MLP neurons of a small language model. Each row is named by its layer, matrix (up: input weights) and neuron, and shows model dimensions 208-303. Each number is 500 + 50 x the weight over its row's rms, rounded and kept within 0 to 999. Numbers have three digits each.
A block is one neuron, or neurons of one layer that tend to fire together. After each block is what it responds to, as a language model described it from the Wikipedia text at the highest values.

L3.up307:535529471524432550535489489448597419342433477448537641490540419446543495404520418586399479550490495442526481474520507517399473554530593552441554476534454476498497436510520448563527440521488566652544486447457487540497433460456457590465485439502418530532570494469541460636449530535482481416
Responds to: Segment-initial determiners and word-pieces. Opening tokens right after a paragraph break, quote mark or bracket, often determiners or split word starts: H-is, A-rea, "a mile", "At this".

L2.up134:523523471528528480447444563491547463390472422405464432394449515548467603586456588523425560399469502516533368506547538432497508522525518547475564476556524477595540575449470486435534429475527475413534491510576561517520549461527482510519499457420496492493513524505459478526456479555517511508
L2.up426:431493506503410496410473451450442562440396424366536560532467465406450532578565513484417441447547469546467463472537509476497502472491566524499427549398473469519497441424408577495498455538532508462521438488496548457584501482558551503512521466460557554420499475565548525449427430453494553490
L2.up521:423531506500394545563565407475518428536405522409478514468431506579602471494487444492527521517534518450515440457531446519511534540572502585482521503535507455512516554482485561558504514488411545420497542465540458511437558514461506495462456451491558428528520506501463506592529526384527474501
L2.up588:483524452611490600474603432578483499617489487501519425523512510429539545502528439484461463527484478432555469499551577560524497453609466551507439560520561524545463435601478486520595436517440501481505518593401550461566487498610477417592499510548461519504517406535464510439506418542511541456
L2.up865:503495487468469516486510481497479509436419463389447506509408537455558502468547465436424558558602427490565573536536411559506440439541545477426537528527474474434453454507526554474572463547514581485502507490524465443523575496496527436541534430565464463461447462545560521520447477529424505502
L2.up904:516538522575556494541450510596452514432463435555485545433456453494439523430489485453563502485518497480557412481556515663535444524482488467487480541472520463536577453482542538533438439504547600520591521484480503520545444489525445539491497458469469521603407538395540495548528573508455509528
L2.up1185:554496432482455516435523504474489530448456522455519516606434532486550597537477520587489503484511480528403413528561523582424592509563526426472558425455537402506415472479424538510539515452479564526560462517396504422450456407571465457533533512484459478487479525454571585559497473500491553551
L2.up1224:411537520537515488475565511595522544518484542530463588475498500489483557426467406524547534464429491473439513563534552501474493413506552549606478493447501483536525545575539507535380494506442572473437553546492534422584433527483474428413564532445518510464562404450502520564405488434536474442
Responds to: Split-off initial letter. A lone capital letter starting a word at a paragraph, heading or quote opening, e.g. F in First, C in Current, S in Singles.

L2.up6:451540519566593494504479559526473545455474567392584494485537596519500524466506539502516496580476484475465556509437539479545510492442450444488408632549529471547515560466611505388430490508507548532466578483527537567544463518484565497393567477573509514637516478558475513441498526533492565524
L2.up105:495515478497467462436576408485543486490396452429572508511581510518437474505532443441461471505455534469574506553485541561481469486484454469448448483575533468443531458547593545549446503501531522479458513568468492525544529429500504454452543595485466432499465447577392533410482497522497450546
L2.up110:504514588590505462475495586564458478386534474430571416492471557564505603489545539576332511459542523476531451518588594440467521441641481482524446510451521440475567576437496494506461523379504426502610475455488574564509565490487496503490537514408447500663499572566501515428472572537533466456
L2.up264:522481503498567559481576467504543488618485540501410445542529496506597499475563538461606500457527552544585572456543510467478559525428450395472400479447435503409558581470488491490421564524518475534425497448416653475479562525432471449499408436507485477423510487455514481429472558477412513632
L2.up298:555470558573592484506570459481494519440482526428404576587578574474509523485465508416493507423528448482523472466509482502574521603438513484516520492419526449560529506394572535488511427460494459475539472516503468517462498505481423491483531440444538456447543500568485465460558556520409497585
L2.up344:455482493567444481625438497487499517513523499475566560443593527598498439564508455511501606441500499484456560491554468441424540552485486540554499544462582530503493506506496526512461551534440512489525437524574525460523464467485532561491519482536571482521523525492541532537474455491509477527
L2.up1158:566460552558486512401543496523519487502513468473451410457578532500468475498507484436483581506473485516498467425488454552525516459509491470479508544551473470488565542475438557509420529467483501505450584526560520541546536522472400589381475463433512469531463423481415414483480436499528523483
L2.up1168:549434483547432452448569516524517519499472460409529417490565603534508470572499511545558499540553608510515515495514564505570560554482454355508551529545514465529464494452526437466401566564520490494483601467481421465519446493549482522448574444440476568496491478520485454523571570534508440569
Responds to: Mid-word spelling fragments. Short letter pieces (e, r, or, a) in the middle of words split oddly across tokens, such as inc-or-porate, dec-e-ased, J-r., w-a-ived.

L3.up545:535429472485488375576552472477516600518521537478443437486483527488516515569517542598488480433522571379586538466424564540464439557525508546409559443454600443555512495485441439504502454496491562546510600503536501454557497441576498466398545561499492375557370505495540462510555502502481525469
Responds to: Mid-word subword fragments. Short middle pieces of words split into many tokens, usually right after an initial letter or prefix, as in h-or-izontally, rail-ro-ad, un-e-quivocally.

L3.up739:537554446592482493500492533486544427519443469423479396531514457500513544503551476550596544500553480484497534453404543494546510499532464513470435502395551482509549559493455547457511564435493555452486550476449593508476574504525460515523565483476483482518564592439460429618480478540519570498
Responds to: Mid-word continuation pieces. Second word-piece of a split word right after an opening fragment like S, W, sp, as in sp-end-ing, w-or-se, S-pr-ingsteen.

L2.up76:519529458535513499475530500458454510477436566438549465557575510502572483498472510547557485517512451595503483442585555474457436430478582464525489507434572519482428561458509661544494493433474496516465453432596590593560524520531538505526505594595532470603439428488504478610554475444484506405
L2.up362:429512397591422543512528548470501572507494509477520484413456473438555442459493539438495550529505512547481532561547485548514527483504497527570436528507465554490457620413514489492545564465525508462565578557543399540509515505505490431464504446543511430543480575441428443462553479501510436490
L2.up536:444536442445429526490538530494485445573416578506483442557536499552551623538554567397561526468488531461536467596488608536578528511534478514485539501453492534453406408419555509576566537515524491402463487492532490403466522553517459457486461576547408496522502412485428466554521553495576491462
L2.up593:501455459525487476443558457514435486419459591486493421605475535577606433478451531487487503426525506525452477467550542513561557487524384491512462512607505505547525570431508466472408462449340537499557609425478525579545482464523562482503545419554540466517470499498524488579515472548508510582
L2.up932:525538447591451557497456498465511476498378449462440581495500508500571519509544421537498412567522504610471470452489467494583520425445491430539561487512587437532501522500517498419523539501478424488449528483425484472459495448547571582428482520510461538473487500496514525513570488486615448503
L2.up975:420517422522442445534576490584466470502498465519470510503570588482480538473482538472533499576464506504487564501482476342427556482515498480481539580528496625491418539416494480479511506393487388488517440468548486483411456554473553556607538511541490459431420478458385486566495492563445490505
L2.up1218:512534465544563446476472532473503467437417533537457396546505499544557605540499434471474581457511495496472446425391465506571525502542477536526588452519483486565565494434538449487571477482436453475515539492474486453483471494529508541449550393478539440451487507466541556570546548556508499442
L2.up1275:537570462505530420551529511441483481422509519495559584472441520591520572494530514476487490416539564509479455484436461550524557473518557557431503469557593523496448458417554567447463442446465382436481467530514562461530451510480517400544632467536481442451438451531470419509581493580470493542
Responds to: Word-internal "r" after w. Word pieces continuing a word split after its first letters, most often r after w/W (Wrestling, Wright, wrong), also exp-ans-ion, b-rough-t.